Part of a small language model's weights: learned positions.
MLP neurons of a small language model. Each row is named by its layer, matrix (down: output weights) and neuron, and shows model dimensions 128-255. Each number is 128 + 32 x the weight over its row's rms, rounded and kept within 0 to 255. Numbers have three digits each.
A block is one neuron, or neurons of one layer that tend to fire together. After each block is what it responds to, as a language model described it from the Wikipedia text at the highest values.

L18.down14:079120129120138156109112126161122088084126174124138113149130129157100102134116101110127141117075150067147139118122091110119126123078116174121151028166116088128125120071155135137126094109139078091153125120134193119109114089162151141090060137107067109153086123149081112155106093136140152120081148155129168111105084112112161102127069181119134169081082140139123098052112121111142159135157
L18.down15:130108120155188102179131129147128136128171141156100113159109122086132140158138132160139096142148120130155103128127131118103124120047151137130138103149119114162134175125116154167112114119132088186129117137141117130165151141199131096176146120114097099122085109152075115130099163127113135122186131122132138121111107120113136154114176167126141129156079132110174093117139134216143182092141
L18.down19:151096129140109083202127134083120181095139172061140159089082083168168108120122139162118128119127155156111117093134106146137111107137147153120109134129194154109111113109172141160150115099136062087158086099157111132112069182126080149144065110092098112122104128182115149143134088130117142089079078128156147151128107078103096129123114142081157104070058133139093151151116173109121172110080
L18.down118:123107157101098107137139126116138183135111102110130145101142098120116127121111079135148144133170105089147083137136124126192125182121169107158118129151119152157165064131105147108078144166176131063097186103110078120119115134107078173152091119148161148185082150151123096134137156117168136174175183114163149163144121125125125142162136132121091118135086140165144168099090158143112079140128
L18.down185:154122072167123077104113180185098123172096147096162143162161089089113139156148044137086137139128087119116128130115127114093127149135047052109123199123163087182101126137150138135220089149107157134120124141119094094169135133130125150159088159111132153170093183106143137152153075138149093192122070173125187126096090102104124148100126132160086115148170186124104106198148146138146130079140
L18.down248:160105115145102104105096187143141138153118158085139132176139113119171134132074165126096096118123084138135137126149116144089118124149100122119142134124132127127150096113140125110110109125115111142158155083122145146106146132146078171101133102109111113109157167116131137184138112138058146132139158160143116116122150162143146200098147144151150147123047131070153102120133082199060189056098
L18.down324:169123148114180137096127157172166163150127157090131169133128194129191130118155150167121121092216132177117128124140149118150149118129135127149153108129154143132139100145118126098142111096088139119137213212149151144081131153129110155132135181121105131087111126140134115132144128129149130149142151069114107123119125142110137095140169089161124109128110165120161091148148170140186179148089
L18.down455:099111125170130104103078152106115132102130135193106155116103134132126152163137158161123102125140129141123103148136133124126088138136116150132123100169136117120108174091093092176082135100151068141191166131122043134156125118124119164120119141138110106186123145174126120137124112117153132147148138132159150079156142139185138142107137184176118115128081128136141107095144097130128171101111
L18.down622:123204126145168121116091153184132150143171098142128125059120099079049143132126188138114150079124151116128112128105110106161101082106092127160116154127112153140114164093187135131129111130121193095143101115147104168117134127064095121142105136144149110116143092139163157117095118107137160117141119119144125103103072084125082131121130125129172133132029093073126159141160161123143141134105
L18.down664:170111174165087110109130118143095155094137091129111175091163144114069097133148150161091133119142115093120107068168069134127142093150143172138114135115113134170136198151095089139129110131119098106127102108115078046135181144114120077132101128093132129081100111126138148131133163116132133146158129106073136131094173164156153129125125115097104143136054119160141132143121157162139067168172
L18.down840:138125132104119104145096158128109135140172067127181091131085158250072140132067115133095154076193151125157105150119108096134126044113160139143149169143110097201119152089167145123091166097121165115104076108119117091081142147147115183119137127125111166179108159080110080039114132124130074138069089172152104114105059112111082083124168128164111141174105161109159084117134098140131122121117
L18.down902:191178143109135143117061173152107177145136064129137075071156106089121119144099132134116149115128140155110113096150111165118074112151109082143117107157119123130176111104135133150140111151092158141116112154144069141125112124063110183124095118144137139104135122102106114088121128112109185125117153118175162105132101130126052112153188159152140154150027135111143097138139124122098166140132
L18.down964:141139162093134159094106145120137116150117145131115149222133127089146113127153125129103158144130141105085139134156101139153168155123117125102133107191156148142130073121084156154123135172160132132107159108114157109079098125119165104138127140137146184201103108149135127145103124157085198164094107122113143172175088148116113149116133156136170099109012116139160121134210087125151152144141
L18.down1030:099137148099198147076089181192082121169190132088121120186098120130104129107124120129094128154082113176131134192124106156147171076142093138111144171133113124092168142150110114141127154128134089159169143174123138119143156142080159130181096147122173117103191152128096136138118118141161118110094110128161163137117085110080136129132132161145178133139097120168062133145202084130201133092103
L18.down1159:116111115156071119111116151120134122136114098113160082126132128093086150146160126159101088118185063181073159160123118087074096194124104168134146193151112144128120113122171177160140103129117170141101130139121145090123124131134131105112186134113126139179133130153057155135150076155098178142142152073150126131161135036087102146113143102097050107111146152146093086137186109148154113115121
L18.down1347:108128213082155126100151099182142106134146121099154162103161142093114055123180196156106132148115158048121126143132071176143185138164083117079107139147134104163085132129112129137106136130130178116115137116136129114099114113113109147128114096152155130161091149106108127107131101172135163120124138147084119155112120195143155158124123130099181128143083079099134181127123118164154097103139
Mid-word in repeated names. Inner word pieces of a proper name or term already written earlier in the text, such as Cla-p-ton, Living-s-ton, North-co-te.

L18.down61:171124113083141167157117160127076133097079143109108149154111110079072155146116140120101179174149125122066106169138132118113129131058157077137020178121111144061150156139102183118069083109203127087044153116120150111022075095170120135073122113108123179060212164153159155117157092112108146067106137069099092136149130151156185100086100122147135132107075133093144114105147168103136133068096
L18.down84:148134112128079132175070131160140184115068136123109159089098169166084154144142115127114174079190105076093100164102161071095112101049094153127105139144167170140093139167139137148105115141155102121129135096168183146126077139171156128145123147138105163141118081153109066102149195141128116147077155121119080144158140096127145133080136156126130092155014140140145118165092176161163082120138
L18.down174:142141129144120079148117150161123150118204152138123128155101101149073139189112113191160126123033123075142132182151067171095109175106107094096061125186072148126098141094106119132081144084117140098107187162176096093156139150126118135130147216119074155153072132162142145104140105159135123160064134124092133122112120083106128172089120098099135139138048121138171098183162220111166105103162
L18.down406:146126146078099152123116082109103138089154125109164095165109189123107155102119127129177119119102104119106108172115110099108138131084126112140007154127126123149129155136116166149107129185179124074086125095101081090150166154106042113093101184104147145130131091131119149139180130132137146172148173135132139132154117099137142132099115146139143136144000119129149118136105142158142086102172
L18.down527:074161136141123179141109159135160120122150134108194139188133081124146090171083069137128091100170124085106061117103112088124139145150129130089096131128126107069183173130135144054146117090180203106101128149094196173140104055186153118117141143117151119110173103175152151139132116114203180096123105122128142119171141102126103083171055145164117147126044153112109146151125092145137134134115
L18.down605:108143111087088113131141078115101172123135083158186147184150116170176126124101107169188131162118159083164156125127076130177107151102165179089091120148069218111098100115134169136072165062085172104130189165181186159132136179071140152130148167092156123163129137171111172164148100118161170130086135134149120116147152160086054131089148143158158135057045130140102164125162134131158099110150
L18.down762:145124105133074132148178104067162090104154123099064120133042114075116158178141145154133170162153167112167148196094191161098126165139098130133027154128092125093191144108100098152129121148102095180131146116152108168140075090121129147058119138123088141125182178148115147088108100102058141146142177093107106126199124118166137153137063121110111165145110090108176072175145160101112139052096
L18.down841:114102098145160199128157108097102083087080130154099065090052122104120111096140086146127159143113114130131150204141202108113100155128070166118091134108084076093140103128118151136116138127118093183123122121141107151151088069086157145087090115092134151140160148154141122125103109117115134092157151132105123090163122089152158144139114167126105137135008143145193103135164118095110154108086
L18.down980:133105148161212140131201130069101096137122100139136162158106103125097131122100110131121138144107107151157150134131119107121113136138105150175131106136134161132135050186150124150116129111142154115133138170176104115178133108106082169145157138119114117107151143151154146093169112186149125126146135124086116126156111122139112130200152093171116169164000135135135137118123131103093074132119
L18.down988:052230129129156110170106180133134105130164147108146093144157083186132134158093153148138124150106138170119133090173113149142110150191171192047137148139100144119137124149131062125140166064140128131124163185125146145150147110104144113168143117116154109139066146126153126139162161118137092098105063114122133132142142157174108169149139115176074099112166132086087162156098091176104109151133
L18.down1132:073108098170112174147118164189111104130114096069096173132121122059094152139131136112065109126163148070103122145106148094097108095103124143157065111074117156129135130109069088103143101138113097173074109139111123140125067075134172142138112202143142143180151147107114113102106145121067158121124113064140144144156144073160099142145136152142182108179025096143160152112157138123062173069088
L18.down1307:108108116137104070123115153113099115139094098159126130117136126116089126135101167149118118163153129091117120138129113099166071120120159127102155146130121107154128119105087064097121104149147123113154112130207084196131106122172139139126122136156127086066116107158133163161107142152131115164100160095131152139150135076141166111171078106087171134148255096139187084125197163113108125077114
L18.down1333:102132109101126120171139154117107144086118134163125075173131070134110165161095115180159134119073115089110099129118102188118068162153115134101088102212081165132120132112123144091091119101116181122144181148197154136161107150124090124122170133104127151140059130161180112090111109142178183119092137134141122166137144101126126147090101159117158123142029101166121105147146143087126110082135
L18.down1417:155118171154069168114117156097129128100116108125090139149077147117114162153145099110104099124080134162089106135127127125061132085155129015190036117122107119112128113086143180151101129099137137143156108126150133107130157117128181162151141197054088111072138129158141100090114167169167132189126137096153080103128116108120138136143132130123106151155000144126131127141117123156156121120168
L18.down1487:091112171132120111129156141066159104079074131009121141088093090081203127094118138144098152090069142148125149167097184140092143131128151080162080164140089107059121158157180071091139117128141129145172162151148079149149089109153138111075156125121111153140113102192097104094154106165139149129130165138082168107128125087139161177153127155174145103110099109143185107150133180129121184119180
L18.down1513:109133133126137088104109149149121128156105140153078153138113101131110138149140161098117156118125134128140078128160135106148099145108095121114216159126109146114100119146144102140141151126191168112092145126157141168154124131157077132138152072122171124046113111107107118106121113123110116143120118121141113170106124109162107080125109097112162117098000105138148140157164140166113174088155
Sentence subject completion. Final tokens of a name or pronoun acting as a clause's subject in biographies, just before its verb, e.g. Gorski has, Lee hit, He was.

L12.down1491:128161135070128166126123118095145069130076119110187141129111123112128152114150131060115101154180140111119169097166140153118124131148126132148107146141167122150138110148105090161119160116161082054120172126183130138070114119134077157136192115145161088145178155149129119125116049127117109183167120079074178097079175138142153108138146137082119078147204184188200113114094128098071048127128
Mid-word name fragments. Word-piece tokens inside multi-token proper names, mostly surnames (Ri-ce, Schmi-d-t, Pa-x-ton), plus split digits inside years and numbers.

L6.down620:085075184150160147128137100071182165100104170063095126092157175138146160105119171126133100090090122173097116117114146081189140125120146103111114188094155126134143096058174102168162160165164118150078181122154131108114136042106119178088198100135113105149165095159159117064145189099123090094080107122176137117140133140134154125153150138074137154066154153162142126174084160100102070161175
L6.down732:154106135125123101139123150167104114139073208134074125162133208097156161088116079055102089118179182151116155125118127133133175065115219147132125139102193118163154101115115157102127156178118167106077120155133042142146127138109104119138145122156098102146130130122129153101145142128079134095141139189167099114114107100065182108086123105133173106090168145167093157091104160077162058156135
L6.down1065:100052148129068147109132127133093173073097130073103132079140159103178138121102148165131189153101120172135118091185138120121143129101108192143123148153198134100049136005138148137154106144158176191111159137121108141101182097102132137072135131155152116140146099176186157111079137212213114115110190138170103162137114115141159132150142156189108152122093202151160116162086161079086112164165
L6.down1186:095137143175081166100135127158133107138143168113125073147097099107155129130118168083132087124130114204169108115155136112153137133084102105088115134079101127119171169097150088136146138115153139169133144114140112080145107133160128153119130113121128096142103154070086156070127130106066130070200088162176093128153135142147093141157132159069112114090146127117103096079166087185101133156190
Proper-name final pieces. Final word-piece that completes a multi-token proper name, mostly surnames and place names, such as Morri-son, Coop-er, Dartmou-th, Taunt-on.

L12.down1039:113113141173059144145082122110104100152112159121099179129175146152122128106123107128146176106158103135098104127122154088117147071161120157115171113110178132130138162092116106074133145140067101132127069211150173143074087088162146131146148095159058140055152131139134143144178165167121126135138111141152128177126115131199151146056109076115118124137133131095088084116131122170098174100175
Surname-final word pieces. Final subword piece that completes a split surname in sports or biography text (Collin-s, McCab-e, Randazz-o), plus occasional table pipes.

L6.down407:101151114059140094090170154136124123151133115147124162146069182121158160149124148153135138168126130148156089132136177111123127110128135136122120181129100132130094088138149161154130134114097143136112168145194156133135058107128145166131172157084155123165153115140139138118149140149164106161143146133142174106069167184078114195116143188108151110166137149179159108140183128154104141179160
L6.down552:075092163089079070161141149135188116127108183136204167169071146157129102122134120164138095126136061077126081056124080169112185090162088115134076138105093126173117178081135091184097040174116113148115154119154062139100144140158137155152138121174126101187170148096131137094147123124177115077131129134168141117144126101137135166147136108108151140070101160130114077114198090128067133100110
L6.down1138:184080132154038152106106137096115182095150209123179059141125119100164131127122090082084109114133122133081111138189146161119176160142120157162112094198137123173171128142140115102142077139097121100072111115117152087096117086110103103113151097099144109153191150165106144130115164134089168082156137100110080173133111113163098188140115154122141098075125127154123116176085145159159141133159
L6.down1314:089060114124109164101102059162138162114090158175121157134099137135130157102139118147044139167159173069088143101164091149187163089119176124057124088043140158099058117109102115124174092149127145178063138116138153124129178105107162107107210155153094115164160139155161114139095170132093075133116111131096161121181124178067172129153155118156094136157158150150120120139142154124059118149171
Mid-word name fragments. Word pieces in the middle of a multi-token proper name or long word, often in tables and lists, e.g. Fürs-ten-walde, Glad-st-one, Col-ise-um.